From a checkpoint of a small transformer trained on Wikipedia.
Training: a variant of Muon for these matrices, 261M tokens, 7966 steps.
MLP neurons of a small language model. Each row is named by its layer, matrix (down: output weights) and neuron, and shows model dimensions 0-127. Each number is 128 + 24 x the weight over its row's rms, rounded and kept within 0 to 255. Numbers have three digits each. A neuron's up and down rows have the sign that makes its largest values positive.
Before each neuron's rows, "fires before" lists the tokens most often just after its 100 highest values on Wikipedia text that the model never trained on.

fires before: "1", "2"
L2.down239:113126149071112103123127133134133118140106127077125105135133116148080116109166123120117088108152136148096156119121133121137144112115127142158126160172153125128104145144167139125149143137191112143129161117114161114133106154137121150134074153110138108138133142131150134147136163145120155156133117149148126162127115124145154110122155097066137109122063152105070105101148085063138129120143

fires before: "1", "2", "0", "4", ":"
L10.down515:163123102116147080135135164115157176164129103116107132137141120144153170139085113157144122112095134112135162104122143109169177084146153121091191139112156129085125109162127160125171145133138106141148129078118124135115095162127146146138161125105072162127116124102089142120112165124107152126169160080102111146141121087165164123117116079128108117108101138091117135165147127108114153121113

fires before: "\n", "=="
L10.down432:109137125152130098119110136122100109134139125150105128129161174155165105103136114095130143112140138137169201098102100089117151143162085137121127141118127156088165161151136131167146115089101131143119125132110087153148094108133121095124182130154142143132156102121105130091090113115170126151112132158113120170147130162113097103146072126146147113108125156114120137106112152171104107143156

fires before: "\n\n", " American"
L3.down639:110115086139083116124125117160077121163099159150156148133141131086108114109142128171147121099092100168152174126113119119099163159150183171165147126141119127125112138125114094114128123132133155141119158141166123134147116107114134143123118126123148122118102126141157116155154132108096135102136138107122160119094135170154136156136090113145147109097119125097168188116113114174140107166120

fires before: "2", "1", "=="
L8.down391:107140128132119093151160097139120112108093122108141122112131147130157117113083138105137123122126162142089150154132141171132156187101183133158127102142149100117156118110157156128112119153160089171088108150164112150101109090115086128144116152124121123128143088126117103090139176174143126115153120153124131162124130153144103108121080141162105124120096110144122130104165133156130142139122

fires before: ":", ": "
L9.down332:143144148130133115100144135139131151156115153097124088124114117133141156094136083121119121186107159095119153178148121086144139131182154081119118124123148126124103176117137121141142130105121112122113155146165118123077108130098102105135136114106080147119132109108112148135124122153111130115136111156156104161091107103109129110133107123160145077126137168119147175137148095119125122088104

fires before: "\n", "==", " (", " and", " =="
L2.down79:121111140122107099118123138146082149151104105146136143139138116140093132079091101164118156115152121128122148126160126129127159138148121119146123092081082082129119136129155113129115147137107152126161105126160155122109113122174140158130115137087065125103152140091147147126101102092147101125145148145158114153136133134112208143133114183158153144144121143124127127120145143141092146134126

fires before: "-", "- K", "- H", "- S", "- T"
L5.down218:091144109126132145148076126108117092150132131095123074130131137143089136120192119085091146136109137093167153163118152136104098120124104095135125156145111153164103114100125118158148122171154107098136152101089137122138111075139148162142155093114144111127158156123106152154148098143143133122111163130147112077161103100144126122152132150155132127138120159090136126117135143117096126134115

fires before: "|  |", "| ", "| Total", "|", "|  | Liberal", "|---|---|---|"
L3.down366:150114092107154144100154123081144102134090152145107129133129131107148151136126166161125175126148161138116148117169125109119114136101147082124111115141077121121122137092144143136118113125111141093111188171108143100141095124138103097133154116188094121101130121107123156133146119109146120144110179140145130122141130122118119112092156091150128140154139116139091118159104137099134125156118

fires before: ".", ","
L10.down612:134118158123104122124126127078102138099116115106109109148101133115120093138111133160097132139158103143134117115114137156152120115164118143110164133126127118102142073158120138129106121125183125169158158123135135141169146111136118143122121109128105130140131114141135120112129136099137154114151168118144143157084129136150132120117144101117103126080156143127093100149147180106139135153132

fires before: "\n", " |  |  |", ":", " |"
L2.down439:154127129148125121112122129150089136107102109194162128119117104121120180116129147110090097127121110103123119115151158107094137098154141077113154126119090100120136121184140125132107145118133150136118123106161169130143152151083145118135119094135086128153130165167157121135149151108112143106121131160100125107128132108174163125127134140121164125118148138085105106116143128094121110142164

fires before: "\n", "- N", "-"
L3.down627:115145139130099124135089106125130154090082128120124153184109162122130144133100147137110146101158160071136184133105152142097114133133102143101166122152129105095169131129115104108136142141155136139151150137130136064128094153159118121112110116127128099114148140144145111174113123159134100137134084093102173168104175112111144152139163113173159135120148152147124132107117122117128132116119

fires before: "\n", "\n\n", "==="
L9.down398:137143176089132141138118159149126172115133128146093112149129143100121150162121126150141109140122156105125124118134122120138153131150133130125132155154100111127134130051130093150117151128135096100178121150179163150140155138155140157087090108134140130117132082135134109139145143143155139077145123140126133125132128075150153136142096134181123135125146155070108092125121130140136161120057

fires before: ".", "1", "3", "6", "8", "4"
L3.down618:102158123116134135099131150093121125128118111134092135126130157134145132136097098146165138141133144146133148118110116158138100139200118121144101165130096132096116128087104136166156127147130080158191120113137100168113107157146112126118145160140118132147169110107188130097128111122121134095135151152094145142120141162144136129156147111110117150114087086155116120151103110129118113098121

fires before: "===", "==", "\n", "\n\n", " ==="
L10.down603:120117110168132145159113150111074134138114083107115135117142155115101111154075074140090177107120156075125147146139144193128114134144107147138130166111148147126146149149135162125137112130100119159132159138189117157118111106142107168137110111147131098097147145097129147130108173158141114135133097114117066108118105120071117145109122122079126110112124153159156162130148124104112117133165

fires before: "1", "2", "mond"
L8.down25:129153087067097121124151124119129146077145096117146098146126109108087119122102152128140112101147131131111123104124134139157121149093132113157138138120104130114100093142159139172165132123139115148202157145160120167120144148108116170173108107152157152136158104151134166106144144119107148156108131093146091100147120112090153104114143112125166147147088104159091135112125114103131151171108

fires before: "\n", "\n\n"
L2.down450:127153187112164158133126125099116119128139170090147117154166076110108115099100107163132118090141108110139097135133110081102098149120072134100123135143134095140113130114164151165108143124143146114133102150130145143106097125144133160110112081157119143095125089154190116127129160128121126114142148095120149153121141106186103143160134151127165127117107147118119110130110131139119144114179

fires before: "1", "6", "2", "5", "0", "3"
L2.down47:120094113153147155121163149164169131121106093114102115160167136142159119157102129084088165113113097131115151142158109132101106094103149131155137131100177132119129141096095141131148094121133141102117142135130142111104085147104089127124128118142122133141122111186100158127102123171101144135152123134137137088097160073121107148120152109152122113186108069090169175098125126122089114134141

fires before: "1", "2", "\n", "e"
L3.down171:105108065155143122119164173144126153092113090135126191110127147130161123132139159138085149118131091097152163134153127133133160119139160141137126120127120100175141129086099108150131119136113142148081171094091102095108125126151127110150173126169112133133141122135147104088123123105131147140167136106107130120100126084149110153141140163137107108100121149170182111123137117141121110120150

fires before: "\n", ".", "\n\n", ",", " | ", ", and"
L10.down417:117105147134123140138196107126132114084103119139133126123113129160126116138105130141129173157151140123143115139138130131097119174122158123143090142098097073144113123127152108150126152092151126133171098103169142160131163134116170121083126162145107177176150119141135092127142102156123132128111149105115141167129112121091155098139125163132165118136111123078140138156101144076129128139096

fires before: "9", "1", "4", "3", "2", "978"
L8.down156:128106100169111131149120130131149083194111154096170133131137118177143104098104154140158083141104130119094122125095129142161088078128123148129128134116125136155097085146155127112124146120129093112112145134069130117116099110144126128152139170124145140116155203134104154094126130157097141135131144131122135117129146120155110133155142136145107119111110111155130158105091115089145134141154

fires before: " to", " to the", " with the"
L10.down236:122148143098146127115100107120163147107170078108133106111140133171112145148073127181142145099125124114125109127129142105091162141140124145152129161132149176136119153139152135112160137129165146149116166116115131133120125095107114111154160120118143160142108082134153122154102165142180127130101127143148133157080111156128141161123133138162120122155166098130130067124120124169133098052116

fires before: "\n", "The", "==", "===", "="
L9.down590:128131147081106129100143117126135127166145084102150150110151122121157126118170132112091087128124130126135209124141142113107063125128117147150115137126114151134141154134155123131135163120129135110082106135150127163116125101132130097150176132161123135117093136075132133087128126145155089158126148137135140118136167144128131134110104133133126125141098101134160150151165125135098096131104

fires before: "\n", " % |", "or", "ters", "|---|---|---|"
L3.down94:154136128079127147099143118117106158085150103134092140096171149119150096155147142142075147104136114144124165131096111113145143115125117150130122156118136167124145133086129127137129087141122133141119124103135127120178156120139174096143104099085091084135134116125143144110088149088101149177131120126141141155099167145159148127180134138117095143161147127099128114104115147095137126143120

fires before: "\n\n", " American"
L3.down443:116110128152131133154112115158131093171150123133144132121099107101080118152116130140155152085121133137117116154134127144115120124129172125111133120118127130124119160089117148189153147098083146111161142127100120078163136152139148147105109120104142126133102148122164129153140142114133118144166105121111126117067137161118128099103118119181223120081131100139120139127100113162124094168119

fires before: "\n", "1", "2", " | "
L9.down525:133100138129146129145138158108170165174095142138105175139121161145125142142158119155134134112137102113116147117103132108129164135133057130070097111136135133078116116096158144158138088131084097162155149138143170108123106141110143119114185127117148144101148093127095157115178157118146125108108125139154140138132144117114124124139138103140136137143174081122138132111171122155148148112114

fires before: "\n", "\n\n", "ai"
L8.down115:112152121162142111130112104063157109157166152149083140137150161138123128165134119140132144114135129132155058135145116149148135111156128156165106102121122136166100096112095129152092069139127117158195090087128124122148133107121142124120107122131124146139133129128124157119140138113119086111137170097135136110135087135140153176129178115166121115153144121057131129143085131140128118137137

fires before: "-", "- K", "7", "- H", "3", "- T"
L9.down442:116151125140167117154122124085099165138174140108107144144118135154142150099180115160133128142118120105118108151074093151101123116135158086103154125139134092129084164141135112105129157096172101093151084127097131129170137128108146123100183114140119131112097134125130155167111116140133088089149126143143127097112107107093140122135134159165133137120144121124150132122149147126114117142093

fires before: "1", "2"
L2.down402:178168104107146112112127082157151118109110085138111095168168154116130135097144158116135151108142134135099158192129122167164123124136126149116143148119144137127107122152139092170146164164177108153140115173135140147112078126133126136168119095144123113162147105128114148147116122167109135127121113100134141125116122137163143144147134140121125114179051116143155135126095160078125123116101

fires before: "\n", " information", " career", "\n\n", "ores"
L10.down447:093141132130125134135152148110101145158146082133129098122155117144165127113118139161132107177139122201159196105120090061136121117115135146093120109136116139168114096121133142115158147156114103106135118135134076138174093133132162096082148140094140144126158111129117130117107133128093139123128082143136138116161133099144102100126115168138103112143088107081094124110123127123115157142150

fires before: "2", "1", ")", "io"
L10.down370:137120086172141108193115161106166138139114126182131117138113166130182152137072100121159071114136138090151111117122106117131182120123124115128104099141131125074103151096160115113094123128148111140106119134113119114122132150118161119153142148090120180132137130133154149124151106108137132117146156077140099139130144115122154160119121081123135155120141143117113161111113115139104147077137

fires before: "1", "2", "\n", "20", "18"
L8.down485:157165141128180127123137101111141111086087040141066118150164086138125148117149122111121144116159110152116143155127168091157103147106138127139135115143142122109127123143135111126155138143150192147142137153104159100169115138160057153154161108103136114151131134126154120143110138103088109127126102110153103132141097136121062177110102148166144173146146135101120098151098117083147126148107

fires before: "\n", "==", " and", " ==", "s"
L10.down591:135095150161123107171088116132156145107147087110098165144138131148136140119158099169104091105064122152162175129072144107129170140135125113136147121123115119162137151086134097143116113149113166078159123135114130137104135096114127095150133131129130108138143128176141149162118125127101172184119145131163169132147117136110088113148159178129107145138102161121129109120136124126110145147135

fires before: "| ", "\n", ":", "|", ")", "- "
L3.down490:153153101136153127120128121123084120116100066159149067118098156127130131122124116111171163138165137164166161135145164143148146135147104148138154132121158157144096130134148168114159113116130090110111124158079127120150125131153125142135142139142146127147098119121109143153118102110111118201128094129143122104148101112166115116150167142167119081096120110126099119208120098076113118110134

fires before: ".", "ist"
L8.down241:146158150115102134131098150130112148101153126151090134138120140102131128088194116162129116129069177129084116121122157137126135137086140139118154150125116141141139112139104114121157128124139104160132137108101159112137117093144122137140128112153108122175106133095164111119089109124120126136141148136123130086089125140077115144115154142164146139143176148169100100144137114129121173100116

fires before: "\n", "==", "===", "The", "="
L9.down544:150149128123102151149155132114095128146123116133160123104119127117129133136136123115116124127144135154102134107129094111120128115138139119141113139112127134111137147119118109118136097117150143119110134115158115113123149117132123119154114159155109123131148111131121145132134107125127136154099128177130128134110144104134119120101119137138131120142120135103125150128094107104133126130146

fires before: "===", "\n", "\n\n", "=="
L8.down52:059119102151138089144110136130082124122125140133124102109128122131152128133184126153113139142107143119140160160139147134091142114148115122115153072148130114136137072143114121106129126149161095122135144150121116113135136107108123172125160105155153104132092155124147156139152118102128121164159136156132110091159083117128148126106126144123113158144097143152122140141133139126085129112165

fires before: "\n", ":", "*"
L9.down104:165145174157146136097100137103120149151116120134142095109093100157120139104173108110134161131092100109092109143116119134127119142131145164128126134141092109124136167091160094073146112102129174141142127140087113125129142109134093147133125139140115165174115069144128097111140147202093138106114119100108117097146111108110134151093124124137136101144122119083094103128179125138104153109119

fires before: "\n", "==", "===", "The", "=", "In"
L10.down307:109131134126133138109081079129090115159122103121126152112115136098121151129157115148109138140157149151141149123138121106107117116127132144136138140141112139118151168147129147110100111118111149110145116117124115117115103119082124153135112117131135124141146121089120120130125106155137115148095152146100113115121138113090121141155148178146132119136108148126118134145115109124126134172145

fires before: "2", "1", " advance", "ensive"
L3.down342:115098151136145134161140091129130142132116113100104067142185112117147131136117146127127080155089159151095077088127110157129157128182095102126117116110131132164145123094117108134122125061111083160168119098116112122131109082146137146115176142125138137127166117150124132114117134145093153147141139132159127128157175115136144140099119102097165116153109139125120142163101132117158122155140

fires before: "-", "- N", "- H", "- T", "- K", "- F"
L5.down443:139134142152170153155100113082141087106149079146089114110101140140135090131172148134127144100137136115117142168110117142114125130149123131083148144108145164157130125120126079136150144144145079179119117141131171129130125100031089127161138093132148121096080138104146175154143157135125146097119135140114125080147111107135170118137120132106148125153142123114172124121158124114125090172132

fires before: "\n\n", " The", " H"
L8.down14:098115106154143107131133089144122144114165142127145138109100117151131152092172087128157125123140106099141190152142133134070162116098095137153139133133129111132142117091159119155111125113154139120124146138138131133131128116109083116133150138135121147140115091116141116142105122126105133119093137122105129119152132109165083138141154138153121131118135103126137151125125132176149094124121

fires before: " |  |", "%", " |", "% of", " | "
L10.down188:131124119083124148168090115108101147148145141143125133112096145164101070116156116172131182142118127115155074120096154141156144180146139125174137116137077096192129131097128101100123116135159094136115159127124133088147133142148126136143114117119154146100107132161137140152139123106124128126113106123138136097101123151169133139123146126109132077113167099103126083139135138149097142131127

fires before: "1", "2"
L3.down484:119162094049127089131130115160156184108090080141107111144109154092089095101167135156123097142142147171121152103103113138114117120150150135102101121093140134176112117162142112129161118139112144103127126147091124148099109160175122143136125128151133097151128129162140161118093124156114135089120103122147123177147127137156121132159108148131141126121100130100112133073147125100101129124093

fires before: "\n", "==", "\n\n", " =="
L2.down240:100120153100109134142150122123105145106132120152125085169158139144132107098070123125151131109116120155125196143183155095109115124152118116120132081136152108138145083104161172102146096097151127084141154162135129098118158140117143073137159158122118101128143120124104165161077090108103140103071145141157141124136164111142134114129139113151123144105115154076114112125098163120096115108137

fires before: "4", "9", "3", "1", "8", "7"
L8.down193:142167144172164140102156132093092072189135097096150158162104125143167114132118116094113152142149135146138177099118134112145102108134136126130135158101170168140114128099135152120134123119098141128139118125084125155139148123134107104134138167119136112141164163141124150114133093163113123128117126105137147121134140124120114121172061130114113089119078134132183150131131123141127129156126

fires before: "\n", "==", " ==", " and", "\n\n"
L8.down166:130182111081124129128121103112161139102117121141152107160119139128133139155109116149139115101130175144128088161141157120116103134130167139104147134122130090115136137113146123110129146091141106148164108121134176154145120138145130123105144152097104128147152108124143129110098142133155152134110139131118168110159145137153132158125139151134149112138115137111099090182114132077143086145142

fires before: "-", "- P"
L5.down541:158145151141139146108115089123173147170176143132116131120106115093149121139095160140136118113161094139132119136145085118131123114117100104119138113187136105124109117124083140165133136116103153077109124081143169139116126127152150129159121122136124128111125097074130082137138081080110140122107158131157145140111127130147116141148179127147130120164138137159135151101123158122110136128121

fires before: " | ", "1", " |", ",", "."
L9.down543:180126104113165117153155146135111156122126108129155110097114113148121128129085129124167116132081114104131128122133143140130156127125156208144152110118130115103108108113139160153150094122096099147116134168140126138145148136137143172076085128131104135144128087132148127102087110157127133106125138104135139123080156126109122120120146108092156119107133091154064141103147110071147168119143

fires before: "1", "2", "- Clade"
L9.down384:109118117092089084176143111151129146137123099115145124134105136116118138153149168184129147084128081125116128168146119139139086119123134141166137113139126166111144115103136116111151126130162142096126080151124135115117134121178117122104111142162172071122095139107114092132113136141171079145134094143125112156130129095170136098133163091169130135090117128120132195065154131122141110109152

fires before: "0", "2", "1", "3", "et", "9"
L5.down579:138130080144146141144150152123121050105118135128173116126153112130163113114124105134097139138106094130108122186123194112114126151130117164117111109112098116148139082156139110128166146131118175129177133149162135121156169100134074132124105124149128113147124210172119136102095147092136090094167127106175118105127113133127115134104115140119141155121141130057106141160166121126117152117107

fires before: "\n", " | ", " (", "\n\n", " |"
L8.down549:164127141109150124092115152134114147150101096161148128119134142141168122115076092171138126149102130143147159125140149087145178100151124128113096129113127119105148114117135156169146140104137116151079144137163168117121144154110110098092130153124140182097088131133141166103138105098140129169121070161117172164130157170149146117164106126134118121101107112132156120110102152155083156130145

fires before: "2", "1", "6"
L10.down418:120106126109102146122158090140141064135102116118127165171123104117122098111101102130160124146123174143153043147109139102163125101135110101182114160101136108153111116131152128137127093159140125139113143181134125141148123126131090146154146105115118145124101141145135118121132127151108118108126174125172159146133087097174112120136136122124148099114147144150114125124106128133132154134130

fires before: "\n", "===", "The", "=", "==", "==D"
L9.down444:124157135116099096116127133111143119124114153139154107135166160140138122129132108154114139143129133148157162115141123156103132140091139120123181149108112093140152130104155137123075144139156078129120149130098138106090155106119150118109108159126145148117162131080129083141151090135132130137099125104104129127113097143147122123122122172113094110149120148114111146161128128151118118127129

fires before: "-", "- N", "- A", "- D", "- •"
L5.down537:103136127106108135138139131163132158120117148121120142100131140142138115113110160122105118133101109147153124127094136151101091159115108134123152130129117099128151131115117144144146134095105154068126095116110167126132112142211162151126119138145121109144130113130164131148128131109117121145143120114168145162089130134117114160090142138138126141079155137151133112159166150159106163087140

fires before: "3", "\n", "4", "2", " | ", " |"
L9.down615:130082144127101113170150112107101112135133168103115186118155095146110114141130108174079152170122167121118116133139110132129111147133183168136114127124154165141133085165145151130151165100101167172164127143117113133121142086118111142098100117120094104161128153120167126102113137163110135139152134116111163152099104127117115147147121126102116128110127140152126147124121095143112135183147

fires before: "\n", " % |", "1", " % | ±% |", " Score"
L9.down631:174136129113139075132133093128118091156131129127098135151088106097139137100117107126142172150094126140177151169110141108119157160100129121158195131145101106134148113095177149110115088135105137111106119122102141139153120143109121137129127146120092179120126105148115136102098119103135125154137139150142136121114116115093092109092131116122115173148136136141125164072137124138137148077150

fires before: "\n", "==", "===", "The", "=", "Pro"
L9.down600:121104163123128125088139115144111154131129121116103117104130105125110121133139101135157102123144143113144189137127126122093153139141136126098102120107117101138112114133146107153119120116111146154151088152122127134140132154107088121119135124087114113111141150120135117142159144100128135131156143158122131156124136159104136128115153111123122130113149119147122172119115116096121113135152

fires before: "1", "2"
L2.down598:120119110119141136108132123116152174114155127132179079115143136128105090151126130101123130141154131100104122130143063184159101124127120164113143118115080130142091144133127137142127169161126125104128135063128132112130094117099164167154128129082140098144156178117159142112144163142123126151098139162140137109104165089129136101152124107122065153107116138144090134102138142130139175155129

fires before: "2", "1", "3", "4"
L10.down176:141161113137097134126174101135086118086132111130116130148159171098103122114122110106097148146138098121097119125164118168135132102084107146112154116129091145161114139150155126125162159155149127171158130175097173123122102102136073129126152091124105136126140113131100114089161119128109126150136089103091110126150136133103105092125128166147125143112111173107158120145089128123163139092148

fires before: "1", "2"
L5.down384:130084101151146102086147087158158152126093122100105120154114093124109077119136166142089129141147094137121129108099097162143121150131137121132184140141163155155115156147182125104151121197133117107110138136095138159165171128122106149098128122128110147117136102124164156095140131133139156145068162113124134135124114135142111116122119138110132132125127136112077126118093147121130145109126

fires before: "\n", "\n\n"
L2.down383:133119111162093115147148109148122139106146110141137132149161133123151139125143144116129179063102085162098134134117128050112129157153160135104121160155091154103126105093127116131146097117124141125138163114152151115102172143115147127122132127120159122135140127125085099134101168097169131112131138139103183143121135127122141119145150122157090100105111143073105118092127158114108114142152

fires before: ".", ",", "\n\n", " and", "\n", ", the"
L10.down208:159131144119149114116136109098137152123142082124118124150124098144067096136133116124136171132159131157161122126141109166101092148150163131119143154122112101121089123143146149133117115095119123150170094116129169148135109180149120147102092115125118124179103107118130136155135137144112093149128106122161147148111126154131128100141112158099159109123107146140099121097124145093108108116141

fires before: "1", "2"
L2.down100:112108141109068145147124082168150149096160093155137090124142135141109132126118122149123121095163162110108174139128123151129150156081116117083103137143100125127143130142149147129106138157100136098130091079103109140118118141081152092121138116129102128125148127142130114154110103144096124194124122134123099184145140139138123142120120119094162126155105151158115091167111161105113134118192

fires before: "1", "2", "4", "3"
L3.down204:104114088136110099155153129107115144152118173047142172096096117139105105138129114121105116150105148123135083114158180121144107119103145114107093167146126122111140131097157127139094138139113138110130110119120109158168144119190136120121111135115121137101172098151119160073124145174164103137167135111117127081115148172109119190153116145123156134119095148115146140113125149188134143168132

fires before: ".", "2", "ol", " ("
L10.down149:133111133129135126105182152166086167181153157177138133112090142126098142165107162168125117121119131124117123098142143112097110117159099112145159118099111110118143156125126147103132101119107162146112108134108139133146120079145125102103146162114145092169134154128121109157135120064112117125146068100113110165125107118157135076132183093111166149165135136114117142142137161159123121088111

fires before: "\n", "\n\n"
L9.down349:180150088132100129110091151087119145105101109139167144133138142113117133140112107140099139172119132145135170143111109124154155131129147132143121120146129105090110121188114090157120094126169138100139153140145142126159123113111147090128120123068121155121156141151147156119137165142160183093138088150165097127155115124114147128118133132143123115084121120110140089108105092119140170109112

fires before: "1", "2"
L2.down587:144102155123139114117069111100117147142112126155126093116129158129121148104122133140108085120105129103156121110085170165121133161139127139131136131157109139182074096087165116118113147154107138120172106117144122121109100111135151134150111172119109088130133128190148146116088169116128162120110112150128156133141145115104167102145100099123135089143143180140113149117116130169125106097129

fires before: "\n\n", " The", " He", " In"
L2.down400:139107140131146153152140130130109138121122098128143120127135112153141127111128135144172169122116152120127215164118113120113140162134108127111109123111130103178093067098136106143161162123120131104132115140124126138115108151105096145114161128125142118133140117134121117141101120082152158135117133132126167102190097131141107144164134195132130126121146133105171154108121091135105142123142

fires before: ".", "–", ",", " | "
L5.down308:153109110116131145102106133110139115090117118134142141112168049123119125125144103121111153164159137077155125131129153132145136124129128150172110091178142123106124124134147110124179119146169140121096113154151105112147164135112121138141104064099119171142139090145156149097119096146121149138128149143116119115125116111109126147110143129154140100093111125128145161120126152105130109128155

fires before: "\n", "=", "==", "===", "The", "==D"
L10.down20:128161109097108104134125118127131116126160138132115084108141072126124116113104136101108112120104128106126175121140140120121142128154130105154101135133121137142145127124090114126127150136141114135111109089151100144110093125127136110158100139116138127139140136140126117136136104119142133151131119174109159156111129168148107122139125146108115126112115121082138147119120119125111110120139

fires before: "\n", "\n\n"
L5.down208:120116155113152136160124149128106090097136107132146094167127161115143151119174164124127157090109127167131123119101103118119088139108131109147139100097116118129132141163157114151114173114136133102134154136161123131119126127127147191105135158131119137174134141123133127142084126101193129108128109164118164114144096138101115108095089135116100113132129101111161131142122162122154122152152

fires before: "==", "\n", "===", "The", "="
L8.down178:110167130129097128123131128122101146149120110122173119118127141100138126145149120161124102131131140142135163102129109124119122120144142115142083155099131136120140152105122109139119117102140134131108111106171127113137123105132124106156135150148117119132167123144131146136142099111121129156109125161144144154097134095138105129104123147134122114122142141110160151128110094127105089130109

fires before: "\n", "=", "==", "===", "The"
L9.down191:120090124162102138144109130140109165133122112129146125146119137148106098116158139114096119141171180132092139096119123131145126111122169156111109152126122121204135105108145118151135132138128161130150120147125122137076126148116150128121123161120142105091149152061114121123142094178154098089105102109100128135098122138108118150162138114180135112153123099147095139124127145115112183118132

fires before: "\n", "===", "==", "The", "=", "Pro"
L9.down241:107139132105098139112115114155110121138150129097148134142126145130113116106147130129128126112138123150115211125106135138111095126123120101170113161095129118144165140139125099124148167103144132114135117128185140128124101112117092129118130114164136111125128118125120104100143118115121127163106133149110149130133115125144106128133125136152122105143126123121147119127110102148122080143102

fires before: "\n\n", "\n", "2"
L10.down460:101140121134170161158133159128112128132139134085116183159118132159157163128124141104133119151120130138150156084150114123129136138094111119074080111095146141121126105111109135141124113162163124135114134119093129164143113111152105172138143127060106134148138149127144174164108116137133170110128098102146099113152109124127144107143123137165061131144108138119157127109127140119166116144131

fires before: " |", "\n", "|", " Pe"
L10.down152:112163121098106145111138131123128114109167125139163152132160135135099095121090143110169161130094088100130115132109109101074113145129121115111121136127168139111139108173160080163149115160129132092173104117118175122108119132134123119091141120169119108128133109134118125160143150123144167138168147099160147102111131123172127179120095169166104142097114132114138155140103139158140134106087

fires before: "\n\n", " ", ":", " | R"
L3.down33:119148182128122150133148117173117157143108155141176101084148159136155134136121137131096131105127128107123126168110137116101077098137129172089161134159092148146129114138129111106182145137148123149126180142133115136116096130113158141149141086144131110118132137137124122149133106107112144122163119171125172134105155113120129140130154127139119135106119120107151116087113100118174154118078

fires before: " |", " | ", " m", "%", " (", "; "
L5.down380:124135115105115147128108127135161154126150104163141119135103124139183106148116168124151142122132114125154113135112149122157184165122160058099141114145137111156117118168116109123124099124127119130165152122102109135167150172099102135125114125121156131120097148158092089120131076128110123114123089105149127162116121119130112152126092133139140124093144139094124120128156141138116116143106